Weights of a small transformer language model.
Size: 12 layers, width 384, 12 heads of 32, MLP 1536 squared ReLU, vocabulary 3125, 23.7M parameters.
Architecture: LayerNorm before each block, rotary positions, no biases in attention or MLP.
Training: a variant of Muon for these matrices, 4563 steps.
MLP neurons of a small language model. Each row is named by its layer, matrix (up: input weights; down: output weights) and neuron, and shows model dimensions 32-127. Each number is 128 + 24 x the weight over its row's rms, rounded and kept within 0 to 255.
Before each neuron's rows, "fires in" lists the words (lower case) most often at its 100 highest values on Wikipedia text that the model never trained on. A number after a token or word is its count.

fires in: "and" 43, "trophy" 7
L2.up1508 [139 142 128  94 132 155 105 125 124  93 167 117  81 149 134 140 131 121 116 119 139 162 127 109  91 151 120 117 128 146 122 118 145 124 149 167 137 111 144 123 123 126  90  73 120 123  87 144 131 119 154 140  98 114 155 146 115 152 129 140 158 137 135 109 128 112 148 129 132 118 169 120 121 149 120 136 128 105  92 162 151 123 114 151 111 134 149 119 116 111 125 177 124 160 117 107]
L2.down1508 [145 101 142 134 109 124  88 122 138 129 106 160 150  95 151 132 163 138 140 158 153 129 155 111 114 122 142 163 107  93 183 121 121 140 157 163  92 113 134 165 144  98 160 113  90 145 141 138 136 121 135 147 170 123  91 103 101 119  90 144 157 130 151 129 111 140 106 133 180 143 115 108 117 161 167 139 137 118 136 171 133 118 117 136 107  94 136 145 119  99 129  83 150 148 104 116]

fires in: "his" 19, "the" 12, "of" 12, "its" 6, "entire" 5
L2.up88 [135 113 137  75  97 149 116 158 123 142 126 200 129 130 133 124 149 120 149  70 158 145 171 101  78 147 109 128 133  96 117 132 124 136 161 131 147 160 100 145 147 107 121 150 134  79  91 127 140 109 113 130 126 171 126 138 132 119 136 138 162  90 129 137 148 107  81 117 128 123 131  77 113 137  88 127 133 158 130 115  91  96 107 150 117 149  85 154 124 134 139 109 100 137 138 139]
L2.down88 [ 88 143 144 144 109 104 129 151 132 124 132 113 114 123 177 169 107 105 121 133 145 118 148 114 130 163 141 139 128 143  98 147 128 150 109 168 108 139 131 138 136 133 100 132 143 122  85  73 113 179 133 118 104 152 124  87 128 141  78 108 159 136 123 163 125  98 122  76 138  99 139 100 122 109 123 120 129 116 157 127 114 100 115 149 149  92 157 134 113  98 142 122  76 173  97 153]

fires in: "in" 57, "for" 19
L3.up1418 [132 127 107 162  96 102 138 185  78 123 112 108 166 124 148 129 138 152 154  96 106 162 110 106 123 132  86 123 146 162 153 129 124 138 100 123 158 101 109 103 165 119 205 138 150 122 125 114 153  86 133 157 128 150 133 136 142 130 122 109 129 133 155 101 124 159 126 160 162 115 123 151 133 143  82 132 116 194 124 114 176 116 144 112 114 156  72 138 147 121 124 139 147 142 108 105]
L3.down1418 [124 113 145 124 134  92 150 124 150 154 179 119 120 128 145 142 136 153 124 119 128 119 128 107 135 139 147 102 165  67  97 115 136  93 146 102 203 103 101 155 109  77 106 126 124 130 122 125 115 128 151  91 128 111 158 124 143 116 157 136 142 145 110 145 151 119 118 181 119 140 178 131 104  86 138 145  85 194 191 151 168 123 152 120 114 130 130 140 136 126 122 143 141 159 143 139]

fires in: "of" 57, "shea" 5, "to" 5, "susheela" 4
L2.up157 [125 107 174 130  96 137 125 136 120  91 128 116 106 135 107 164 137 103  95 106  99 131  98 135 145  92 121 108  86 139 131 104 106 149 124 122 112 132 138 111 110 102 187 166 123  93 153 157 133  98 127 165 102  91 148 128 153 146 155 147 141 134 112 109  89 122  98 129 167 112  96  66  88 137 137  96 108 153 111 140  88 120 143 145 147 135 142 115 126  95 133 129  96 135 136 127]
L2.down157 [157 118  83 166 139 119 131 166 138  94 117 139 125 130 143 110 108 111 132 142 116 105 140 151 174 128 168 115 152 115 131 139  91 150 126 150 109 133 139 203 148 141  93 126 146 169 127 136 132 122 125 125 104  95 104 107 133 130 147  79 107 104 124 107 126 124 134 117 107 171 127 141 156 128 104 123 144 137 120 159 142 161 150 152 127 102  85 145 147 136  86  92 124 148 104 108]

fires in: "university" 25, "institute" 11, "capital" 7, "international" 6, "college" 6, "york" 4
L7.up1329 [150  95 131 130 138  95 138 122 133  94 145  83 132 146 178 128 102 102 102 169 160 118 181 158 119 119 151 121 153  99 126 131 106 142  98 111 133 151 135 109 136  82 132 120 147 119 139 132 127 127 124 140 142 137 152  96 112 113  81 171 117 121 116  86 160 168 144 134 144 110 148 120 126  81 131 120 164 136 153 134 122 108  85 151 135  99  90 158  97 142  92 108 158 110 141 132]
L7.down1329 [150 122 149 178 134 135 100 132 132 106 130 140 127 176 110 143 162 117  95 112 147 105 112  99 130 107 128 110 126 125 138 144 159  74 130 102 172 120 141 176 134 135 114 127 105  98 101 143  73 129 167 164 105 128 131 143 163  90  97 165 101 171 143 130 143  91 147 126 156 113 157 129 110 137 145  77 136 143 130 132 157 151 107 124 124 140 179 146 146 140 146  84 134 166 116 114]

fires in: "to" 69, "tower" 10, "too" 5
L3.up451 [163 129 123 151 129 127 131 122 125 150 107 135 119 144 107 105 128 129 143  93 107 158 135 157 103 124 114 147 182 101 132 120 168 142 131 115 138 116 198 115 160 118 107 118  94  91 162 128 123 160 114 142  89 133 150 140 133 149 156 140 106 127 135 107  91 169  88 119 105 120 118 142  79 148 131  97 108 105 107 100 106 132 116  89 154 108 118 149 161 144 148 145 137 154  89 145]
L3.down451 [107 113 145 127 136 159 109 135  99  83 142 150 160 141 130 130 110 101 155  71 134  92 101 110 108 104 161 133 176 149 133 107 117 136 112 137 138 103 118 143 101 121 127 150 156 169 100 146 111 155 147  75 157 128 145 102  88 140 158 109 145  99 157 143 192 127 104 120 143 155  83 159  71 144 128 162 100 114 169 124 181 168 107 125 109 137 146 136 143  97 142 140 114 126 123 157]

fires in: "for" 25, "that" 17, "which" 7, "to" 6, "having" 6, "have" 6
L3.up1430 [174 147 144 147 156 178 126 114 140 166 135 136 134 158 147 125 111 146 145 110 108 119 119 177 139  72 152 159 162 160 180 143 118 158  89 139 109 113 136 130 146 141 116 148 136 144 155 116 112 114 100 122  92 149 114 146 118 171 136 144 157 139 154 129  93  70 140 169 127 163 146 124  98 121 149  76 117 140 135  97 105  91 161  92 144 144 128 164 154 140 139  71 107 117 116 188]
L3.down1430 [121 161 134 127 161 158 153 162 119 110 139 158 122 135 109 116 127 123 132 117 147 147  86 162 114 104  94  97 143  61 134 106  91 160  72 111 123 150 147 114 136 111 128 122 133 214 145 128 132 125 128 141 147 138 143 133 137 164 130 132 120 109  88  94 143  74 116 150 115 161 151 153 104  99 176 165 132 118 104 120 145 167 132 140 161 134 157 110 119 140 138 125 130 117 103 155]

fires in: "by" 98
L3.up1486 [132 137 112 206 140 115 163 107 122 125 105 176 132 117 113 116 121 115 187 132 136  98 138 162 125 127  72 141  56 130  79 112  89 154 149 137 157 130 125 168 111 145 137 143 105 128  92 121 146 136 121 118 100 104 125 129 151 138 128 146 133 150 158  92 174 141 130  99 116  90 117 155  95 114 112 104 159 127 147 116 122 124 103  73 177 120  84  92 102 124  94 166 136 140 136 129]
L3.down1486 [ 75 149  97 168  86  86 154 108 111 115  94 171 120 123 113 137 143  87 173 179 126 105 153 127  91  84 139 148  63 104  95 112  98 118 132 146 162 103 116 168  86 155 121 132 138 158 136 115 130 157 148 109 110 165 141 115 161 144  94  84 105 145 108 133 132 134 151 146 103  96 144  97  83 164 137 145 118 169 187 111 164 121 125 134 128 170 134 110 124 134 121  84 154 131 165 124]

fires in: "new" 35, "main" 12, "general" 5, "brought" 5, "news" 5
L6.up8 [137 137 127 101 104 174 142 106 128 153  81 104 117  89 136  65 102 103 139 109 121 116 164 132 145 123 103 144 173 131 181 137 127 162 161 126 128 121  82 127 110 142 123 128 112  99 131 137 138 161 144  96 108 175 111 143  94  80  97 131 156 137 146 162 164 106 113 113 141 121 100 135  80 116 125 150 160  95 111 149 120 142 153 131 185 143 146 135 106 144  92 128 121 136 119 142]
L6.down8 [146 130 137 142 148 149 164 111 144 143 104 166 105 153 143 138 152 114 101 127 121 108  85  57 171 116 145 114 115 108 134 160 126 135 129  80  82 134 129 121 101 124 139 197 115 114 143 152 138 126 155 102 172 125  80 150 107  91 147 112 115  98 164 145 129 141 103 138 180 188 114 116 123 113 136  91 111 105 108 137 135 158 146 121 119  76 125 116 148 123 130  92 132  99 131 162]

fires in: "in" 56, "inc" 5
L6.up426 [157 158 129 150 140 145 136  98 168 123 121  96 145 100 111 144 134 138 142 120 150 105 109 155 128  93  96  83  84 109 144 143  97 155 163 151 161 109 168 132 147 138  91 131 123 138 122 121 140 143 142 184  91 126 179 132 156 141 122 100 114 137 123 104 111 151 157 116 178 100 148 142 116 108 124 108  88 137 163 153 106 130 130 105 149 134 112 132 108 109 184 121 121 113  89 186]
L6.down426 [110 142 109 141 127 140 103 110 104 122 134 151 116 116 117 128  91 127 137 160 102 126 121  98 110 130 137 161  79 165 117 100 127 138 141 130 133 115 141 139 147 119  79 140 173 100 104 156 109 140 132 172 153 128 143 106 136 146  78 136 150  99 134 121 149 118 100 140 181 103 159  90 113 170 114 100 124 134 154 111 148 165 138 156 120 113 146 137 111 118 119 127 115 159 158 109]

fires in: "of" 53, "these" 15, "designed" 6, "translated" 5, "platelet" 5
L2.up556 [107 138 148 145 137 168 132 139 133 151 169 128 112 109 111 123 139 133 122 118 127 123 121 114 131 114 126  86 139 119 130 129 163 121 158 145  81  86 179 154 140 105 126  96 155 127 101 134 125 136 100 115 127 143 100 105 114 172 146 103  75 165 126  91 101 111 106 162 120 162 101 153 114 106  61 109 138 153 134 117 133 123 122 161 151 142 100 147 153 160 115 137  97 123 104 144]
L2.down556 [153 118 164 170 150 127 149 139  93 173 162 141 157 130 137 125 126 141  80 158 133 156 113 161 133 145 141 105 150 123 117 142 118 118 139 128 107 130 160 127  99 126 172 132 134 128 131 130 109  94 129 139 120 117 105  93 124 107 117  86 148 124  82 124 131 119  96 125 111 117 127 124 120 111 123  74 130  95 147 141 130 153 121 109 118 137 134 133 151 122 172 152 150 135 131 101]

fires in: "of" 27, "chronology" 6, "to" 6, "organization" 5, "into" 4, "committee" 4
L3.up620 [109 143 127 102 113 131 127 161  76 131 119  59 136 104 163 128 139 137 169 123 100 136 141 123 111 150 156 171 151 145 127 132 136 121 168 104  85 106 115 118 151 123 127 131 101 157 151 111 137 119 131 135  99  96  82 140  98 129 108 119 140 176 129  98 142 134  83 134 119 114 139 132 112 173  96 131  57  99 107 146 135 120 107 109 124 115 117 129 113 113 126  85 113  68 132  91]
L3.down620 [133 149 106 139 145 156  96 127 145 139 147 140 137 137 136 106 138 110 104  88 129 111 174 158  90 153 121 115  87 135 124 133  83 106 133 163 136 102 119 146 150 169 145 124 147 114 122 112 121 125 147 124  99 142 133 146 108 137 132 194 119 101 127 123 154 105 169 112 120 123  94  73 118 111 140 147 159 138 120 115 163 103 145 116  85 144  82 154 115 137 140 112 149 136 129 142]

fires in: "in" 27, "played" 13, "won" 7, "finished" 6, "with" 5
L6.up1048 [156 106 140 133 140 122 124  94 167 189 137 115 124 159 115 123 145 112 153 131 122 133 112 149 101  90 157 126 151 120 126 138 129 106 120 156 157 126 103 108 144 120 100 107 144  98  64 141 170 110 129 105 106 138 119 106 113 103  83 126 127 165 103  73 134 135 136 107  96  88 155 140 155 145 121 147 125 108  93 147 104 128 148 102 127  78  84 142 140 134 110 127 151 130 116 101]
L6.down1048 [114  90 151 126 137 157 148 117 149  90 122 160 115 143 100 121  99 149 132 147 110 167 143 132 104 180 130 131 145 167  86 117 144 108 134 142  67 143 137 123 143 113 100 104 103 112 123 115  91 153 132 106 118 110 135 157 141 118 132 128  92 156  87  84 134 107 116 102 138 111 106 116 108 118 146 152 189 124 124 106 132 118  90 130 139 133 120  91 117 131 113 126 203  59 127  95]

fires in: "an" 37, "animator" 11, "analysis" 6, "became" 4
L3.up10 [136  94 134 180 106 129 106 136 138 146 148  72 169 107 130 128 112 114 158 164 106 132 107  89 164 121 110 120 125 123 117 159 129 132 147 124 172 158 124 179  91 145 100 135 114 143 119  96 160  97 160 155 146 147 119 113 140 144 115 136  86 138 116 145 108 172 161 153 108 105 132 119 118 159  97 131 203 105 131 141 104 136  89 147 127 140 104 134 104  94 163 146 144  99  91 141]
L3.down10 [ 95 113 195 125  95  97 114 139 177 114 110 126 163 166 106 149 150 132 129 129 153 158 140 142 136 156 171 118 113 100 105 114 141 181 140  74 151 131 143 118 122 122 135 138 112 180 119 120  89 139  91 131 118  76 165 135 126 145 123 128 127 114 118 152 101  89 144 174  93 161 141 120 112 143 137 105 160 117 163 118 140 136 151 116  80 161 123  89 141 157 148  99 148 156 132 131]

fires in: "of" 32, "s" 16, "the" 12, "known" 5, "and" 4, "early" 4
L2.up709 [127 107 171 161 114 140 146 135 121 120 143  62 116 140 151 131 132 113 158 122 126 141 161 165 143 132 135 103 103 143 135 114 142 135 149  90 118 103 150 102 136 124 121 114 164 111 129 114 115  97 184 157 167 119 109 118 173 145 118 135 163 127  90 154 148 132 108 121 134 121 142 107  93 100  89 155 138 168 131 120 165  95 126 113 117 123  94 113 142 135 133 165 115 126 194  89]
L2.down709 [130 119 100  99 122 161 156 129 118 147  79 127  84 113 124 120 114 158 105 137 107 129 137 121 146 135  98 162 109 114 133 138 103 103 122 111 128 105 140 146 113  97 126  84 134 145  89 122 126  81 138 148 116 136 167 157 117 150 139 141 126 157 130 103 151 105 134 181 122 122 101 158  99 126 132 119 133  77 133 163 109 176 150  88 114 165 147 138  70 128 145  92 126 125 127 156]

fires in: "is" 75, "are" 16
L3.up623 [162 101 153 100 137 150 125 158 146 117  73 119 119 108 129 135 128 136 152 140 120 109 121 136 145 136 142 144 118 128 114 139 134 112 113 127 144 124 154 123 131 142 177  95 137 104 129 111 134 176  85  93 121 105 122 104 152 118 150  92 159 142 148 127 104 140 179 185 154 117 125 108  90 125 152 137  77  37 154 128 189 101 138 134  87 152 129 113 102 100 131 137  86 140 132 138]
L3.down623 [115 127 185 158 125 100 121  97 128  84 110 100 124 108 131 115 113 128 156 109 126 104 121 118 166 199 134  87 128 148 148  72 103 137 118 148 180 120  86 118 131 107 109  97 123 161 152 138 109 148 102 119 142 152 179 129 146 128 115 134 118 113 131 144 149 130 146 157 154 132 126 123 111 126 138 167 109 148 115 123 202 101 145 118 120 147 132 136 121 127 145 125 119 136 164 101]

fires in: "to" 18, "for" 16, "in" 13, "suzuki" 7
L7.up398 [141 145 117 116 130 189 100 147 119 165 117 146 107  99  74 114  65 100 124 125 141 170 135  71 136 155 154 109 178 135 126 120 183 121 146 142 133 141 128 156 126 165 128 144 174 138  98 126 108 128 155 143 141  80 152 131 140 124 112 117 115 126 137 156  97 161 141 125  72 111 104 118 149 187 116 146 113 163 155 118 151 118 119 147 146 124 105 152 151 117 116 112 117 126 152 143]
L7.down398 [120  99 157 112 133 120  77 146 136 128 154  91 141 135 126 122 144 127 133  86 103 116 115 127  79 139 113 106 124 112 156  96 130 143 108 153 129 157 110 127  79 115  82 120 115 124  92 105 149  78 122 114 112 123 146 129 111 130 131 121 129 115  96 105 136 117 128 109 152 158 138 131  91 112 112 122 134 107 103 149 134  92 160 120 108 130 128 120 146 163 114 155 115 105 132 120]

fires in: "more" 35, "of" 27
L3.up776 [106 148 138 138 109 158 156 120 154 164 114 115 125 147 114 135 124 119 101 137 132 134 135  90 150 112  96  89 122 144 120 101 140 167 155 141  62 111 137 119 135 101 112 167 120 127 164 142 154 127 109 104 137 142 130 135 134 146 110 156 163 161 121 201 129 119 124  77 127 157 112 115 117 120 119 107 138 154  68 114 126 126 116 107 114 135 120 140 121 125 117 145 138 112 114 153]
L3.down776 [128  97 130  81 161 142 145 162 117 116 109 148 150 131 107 120 105  96 160 168 139 131 145 136 109 111 133 144 149  98 111 107 135 160 121  77 151 162 155 149  98 131 140  73 136  97 145 107  98 140  93 115  95 116 104 122 154 129 108 154  97 102  95 106 136 143  90 121 140 120 124 165 110 132  83 139 138 106 119 125 132 135 122 145  96 147 121 117 116  95 125  65 175  63 143  87]

fires in: "to" 45, "which" 18, "that" 5, "its" 4
L3.up1004 [165 122 135  96 109 154 146  91 166  97 126 156 106 143 131 101  99 119 120 121 130 109  91 164 135  83 141 106 155 144 153 127 144 104 142 119  98 129 141 138 142 116 125 139 146 120 112  97 132 136 147 106 145 146  84 155 134 157 160 136 150  99 149 108 125 150 110 126 149 167 112 122 117 114 170 141 104 147 144 160 154 104 119 102 111 174 105 145  98  81 117 178 140 133 148 127]
L3.down1004 [151 137 169 139 154 123 139 101 136 142  90 117 106 113 101 160 130 126 129 108  98 177 102 148 108 153 115 120 149 104  90 118 130 140 162 145 148 123 141 140 145  90 135 132 151  92  83 180 157 109 165 117 174  98 103 152 174 179 128 135 145 118 130 148 152  84  96 115 203  98 137 186 183 100 130  94 137 119 103 114  94 137 149 175 116 116 152 138 108 119 122 111 129 127 131  96]

fires in: "to" 52, "too" 5, "edward" 5
L6.up158 [175 135  91 120 140 132  92 150 135 121 144 122 118 161 129 131 155 151 133 100  78 145 114 112 159 136 170 123 172 134 188 100 119 131 155  98 145  93 102 157  98 152 114 138  81 126 131 113 106 124 126 166 134 137 133 122 136 119 137 138 152  97 115  97 176 137 125 133 143  86 103 100 108  94 111  86 109 104 138 120 121 113 114 134 137  65 111 145 180  78 100  52 120 119  98 169]
L6.down158 [124 136 125 128 119 127 171 148 141  60 102 122 129 104  79 175 129  99 117 136 111 147 123 122 178 143 142 103 156  92 137  91  91 151 172 132  96 113 154 154 106  88 141 171 135 123 114 131  98 154 169 138  95 114 110 131 126 169 151 148 113 108 139  80 118 125 147 163  93 134 152 108 111 139  71 118 106 109 168 114 163 128 164 140 129 142 154 118  98 123 164 145 125  89 148 150]

fires in: "s" 50, "his" 43
L6.up1353 [172 100 153 148 118 144 138 133 105 131  79  81 161 170 120 138 171  99 127 124 131  90 141 105  92 146  96 125 139 127 106 122 121 100 105 102 164  87 112 115 132 143 123 101 139 112  84  81 105 105 176 138 109 102  59 127 182 118 129 115 119 114 120  94 131 150 137 141 130 140 149 132 127  97 139 144 134 143 136 145 100 105 126  78 126 120 101 156 146 119 126 118  82 126 105 136]
L6.down1353 [162 140 132 130  93 122 179 180 103 132  96 164 127 101  96 109 101 174  91  97 104 106 134 151 127 138 137 106 103 129 153  87  78 130 127 141 121 143 163 156 133 169 132 161 161 136 126 148  75  95 103 151 133 149  78  87 110  99 119 103 116 107 143 134  99 197 123 114 113  92 133 167 119 144 174 148 125  89 162 122 110 145 106 120 118 117 167 102  70  76 146 160 146 128 136  80]

fires in: "are" 16, "is" 13, "can" 9, "genus" 7, "products" 5, "product" 4
L6.up674 [162 136 166 174 120 148 152 136 116  76  85 138 101 127 144 143 169 133 132 166 155 126 111  91 117 111 129 121 153 144 134 115 150 132  98 147 140  89 146 142 189 115 161  70  91 105 136 133 159 154 131 109 149 108 150 115  94 117 128  82 154 150 126 116 126 147 103 170 124 136 145 164 142 140  95 111 150 154 127 141 127 132 124 130 145  98 128 132 127 103 154  72 151 143 132 132]
L6.down674 [180 128 120 130 115 159 114 126 183 115 120 147 132 118 124  94 132  80  68 149 143 140 127 132 136 124 130 134 115 105 148 136 133 132 101 125  88 153 169 115 108  97 142  83 107 113 137  97  76 141 136 118 171 132 117  69 137 132 123 138 127 130 170 129 124 123 125 146 120 166 112 108  86 162 103 150 154 130  98 132 119 146 154 110 136 127 133 124 101 112 119 113 111 109 111 108]

fires in: "the" 53, "to" 19, "from" 7
L2.up1346 [102 154 127 111 148 103 119 189 117 103 125 167 144 153 102 145  63 120 144 104 142 129  97 112  88 157  90  87 152  90 102 122 133  96 168 135 100 146 107  78 121 130 136 123 130 115 166 162 153 140 117 109 111 126  58 119 152  99 155 170 112 118 145 115 162 110 108 100 183 140 116 136 133 144  91 159 132 103 140 128 179 111 138 142  93 139 124 161 132 130 159 140 107  82 115 125]
L2.down1346 [183  90 144 124 144 122 145 102 127 144 125  93 156 152 155 108 161 184 125 160 128 131 137 113 130 118 155 139 143  96 117  55 143 160 158 107 158 148 118  70 150 122  78 126 174 118 108 110 132 154 148 111 138 126 118 151 120 108 109 109 168  85 124 122 109 131 115 134 134 133  91 100 116 124 119 169 135 108 102 141 110 129 142 113 133 103 105 105 133 141 146 127 129 122 159 155]

fires in: "and" 95
L2.up856 [123 104 175 121 133 116 100 129 123 119 114 135 114  94 104 114 101 120 142 164 114 141  99  86 102 153 144 152 180 168 122 127 137 138 189 137 120 108 143 154 107 148 160  95 124 138  68 152 149 149 133  94 115  64 127 161 132 122 145 136  85 133 163 110 126 119 164 110 118 127 115 107  98 151 122 121 135 169 128 137 126 136 134 131 130  96 104 160 123  81 117 102 164 127 148 134]
L2.down856 [114 144 117 137 119 167  80 130 110  96 142 147 110 144 108 107 132 148  95 103 129 114 125 134 137 135 122 151 111 132 155  79 122 143  95 109 118 112  85 115  87 104 114 152  94 141 143 100  95 136 151 151 102 118 169 123 134 118  99 115 115 112 112 136 119 109 141 148 130 124 126 100 141 114 150 168  85 158 100 129 109 135 126 123 104 117 151 128 119 132 110 100 143 158  71  90]

fires in: "that" 57, "if" 4, "when" 4
L6.up611 [157 126 104 172 138 112 147  86 118 125 150 127 118 136 106 136 114 107 101  86 172 114 116 127 127 123  97 116 115 147 165 136 135 117 108 138 130 133 103 113 112 116 115 169 169 130 134 142 119 119 112 110 120 126 109 158 187 136 164 148 178  92  74 144 116 144 130 140 157 111 105 133  84 101 145  96 114 100 116 142 109 123 175 105 162 103 126 115 149 165 136 147 124 115 148 135]
L6.down611 [129 125 129 147  99 124 111 138 103 122 131 128 127 115 123 129 119 119 126 151 119 151 122 132 163 143 175 127 116 118 105 106 149 158  92 132 157 120 147 166  87 154 134 104 136 129 101 114  89 126 105 134  94 100 166 166 165 128 132 140  56  98 139 127 155 115 156 141 116 124 143 146 136  91 133 104 157 154 102 112 127 126 141 116 103 133 164 175 130  93 117 112 156 149 112 155]

fires in: "was" 48, "year" 6, "when" 5, "seattle" 5
L7.up905 [159 111  63 161 141 139 117 171 193 128 124 121  85 119 158 131 158 129 155 121 107 137 166 115 101 123 103 122 128 146 173  80 116 100 127 137  99 132 150  97 136 131 143 145 104  99 106  87 138  63  99 134 154 113 159 156 148  87 127 150 137 136 147 162 146 136  66 155 108 150 113 125 156  97 127 114 107  99  82 120  99  92 126  93 106 132 162 162 129  87 138 124 106 117 122 143]
L7.down905 [129 151 104 120 125 131 129 135 131 144  94 145 136 106  62 148 154  99 120 120 112 150 130  89 141 118 128  92  97 161 123 165 112 147 111 135  97 110 109 131 148 103 162 159 153 130 149 163 141 117  70 138 128 139 116 179 147 145 136 139 185 125  87 157 106 124 127 106 100 113 123 115 142 118 128 144 149 120 142  80 159 152 123 152 127 132 130 103 138 109 102 146 176 138 141 141]

fires in: "in" 34, "inspector" 4, "integrated" 4, "inc" 4, "follows" 4, "information" 4
L6.up966 [159 187 130 164 118  86 106 149 141 112 133  86  74 153 118 137 154 118 115 114 150 122  80 196 121 175  90 121 143 133 129 105 147 129 112 141  90 128 100 126 158 142 138 139 117 123  80 163  89  77 164 124 120 113 112  94 161 134 113 131 129 132  92 135  88 121 167 154 137 117 156 114  82 158 170 147  66 114 173 142 155 142 140 120  96 134 108 124 143 112  97 127 116 115  94 104]
L6.down966 [137 113 125 148 163  93 148 161 132 127 142  90  98  99 123 164 132 135 112 116 141 107  94 148 140 137  98 134 131 158 126  84 102 114 135  92 143 108 128 182 115  91 110 139 140 124  98 123 184 111 151 123 144 132 174 125 144 158 144 166 152 110  76 143 135 118 152 139 141 101 163 137  98 118 116 113 132 130 118 120 160 120 105 112 142 154 131 120 133 128 119 149 133 160 125 131]

fires in: "s" 39, "own" 14, "that" 4, "maxwell" 4
L3.up131 [143  99 165 141 174  98 125 158  98  85 147  93 110 156 142 132 121 116 174 110 113 115 104 172 129 151 114 161 145 136 134 129 137 155 144 149  97 134 121  92 107 123 128 134 123 159 152 128 144 104 102  99 109 160 115 149 103 124 135  80  84  95 177  91 126 124 152 104 130 132 127 139  93 131 122 138 162 135 123 154 122 105  97 119 124 132 136 154 165 112 110 115 123 170  79 125]
L3.down131 [ 92 163 177 147 108 156 142 103 153 187 106 168 106  91 129 131 131 123  93 119 145 133 172 111 141  95 131 183 147 114 138 126 146 106 121 105 117 154  98 163 139  85 114 120 170 104 212 138  85 106  62  76 136 165  76 129 130 127 110 140 133 155 118 137 146 107 169  58 111 100  99  85 143 125 121 132 156 124 131 140 159 148 119 110 108 130 138 181 122 112 135 116 142 122 147  94]

fires in: "to" 29, "however" 25, "as" 20, "she" 4
L3.up880 [152 106 107 177 167 113 100 124  99 142 130 111  79 118 149 139 108 135 138 161 116 147 139 111  95 109  81 145 129 100 149 126 153 106 145 115 153 133 138 127 156 139 112 145 151 135 134 143 130 153 121 142 148  94 113 118 124  46 150 117 168 110 125 160 128 166 118 116 128 147 170 113 121 163 135 105 126 132 110 139  80  92 136 107 187 122  83 140 198 163 159 149  95 101 137 137]
L3.down880 [130 114 128 121 144 152 146 122 162 107 125 144 162 145 114 153 154 115 109 108  90 101 119 119  85 154 178 118 158  91 140 101 103 142 108 122 129 141 124 139 122 137 139 116 118 133 103 134 104 117 115 160 118 156  76 153 127  92 112 130  93 118 116 121 135 142 134 152 131 134 141 120 122 105 115 124 148 177 133  93 136 128 144 137 139 127 159 125  98 102 143 111 120 140 155 163]

fires in: "as" 20, "into" 11, "with" 8, "given" 6, "to" 6
L2.up870 [136 103 130 137 166 154 134 153 140 110 141 106  84 151 108 156 143  96 151 140 139 134 110 130 146 124 171 169 147 124  79 109 132 133  98 125 139 120 100 136 171 118  69 136 127 132 105 167 131 150 110 121 120 155  66 110 132 123 159 128 101 103 145 121 142 131 165 139 123 120 193 150 163 115 149 137 175 174 121 165 148 149 116 135 103 145 112 143 141 105 132 117  98 119 144 109]
L2.down870 [189 150 153 126 130 137 142  96 154 125  93  97 109 104  81 150 115 140 142 148 142 114 143 113 154 110 148 100 103 136 122 103 118  99 126 155 141 147 148 163 136 151 131  63 150 100 154 158 148 101 164 102 129 152  75 109 140 145 130 120 118 169 131  96 117 159 122 134 106 163 155 143 110 168 114 125 157 102 170 113 126 127 129 122 123 149 136 144 135 124 171 125 145 108 156 159]

fires in: "this" 50, "the" 15, "that" 8, "her" 8
L6.up348 [151 147 109 100 121 160 144 154 139 145 119 137 115 149 103 142  99 125 103 138  75  86 112 131 122 147 121 128 132 122 111 137 130 144 124 111 178 102 121 128 138 110 141 111 129  95 139 111 149 120  91 107 140 156  78 146 107 141 157 111 101 120 121 143 167 110  99  75 147  75 122 124 124 102  94 154 132 132 193  95 108 107 129 170 143 144  82 131 122 130 122  96 116 131 111 102]
L6.down348 [ 86 135 135 112 144 159 132 114 137 159 141 149 131 115 108  92 132 124 100 110 173 165 126  98 178 108 129 116 136 132 117  89 117  95 143 146 149 170 110 123 139 141 126 153 142  79 152 161 122 117 105 130 142 125  61 123  90 119 144 101 121 115  95 133 136 105 104  93 121 104 137 115 137 106 132 150 112 106 118 156 167 123 117 134 136 121 103 121  94 104 147 137 123 103  51 128]

fires in: "a" 43, "was" 5, "unable" 4
L6.up1088 [132 111  99 112 160 113  82  74 115 154  99 162 129 112 120 129  88  98 141 104 121  91  62  74 104 132 104 128 124 126 176 119 132 133 150 137 122 152  92  93 185 132 106  96  91 112 119 115 140  97  87 198 132 138 134 135 153 131 158  84 142 123 135 109 160 143 119 122 134 169 200 115 136  90 156 114  92  96 132 127 109 122 129 127 131 128  99 129 124 137 157 164 123 180 115 166]
L6.down1088 [134 122  89 114  92 122 182 128 118 107 109  86  71 127 142 156 131 153 117 116  88 145 121  88 122 127 128 166 116 106 102 117 155 137 109 123 151 139 138 100 118 100 119 164 105 118 157 151 102 176 143 137 124 139  79 158 124 122 121  85 139 121 116 156 111 111 123  76 179 145 107 156 112 131 129 149 175 121 106 159 146 140  84 120  87 158 114 145  86 124 138 125 143 151 142 159]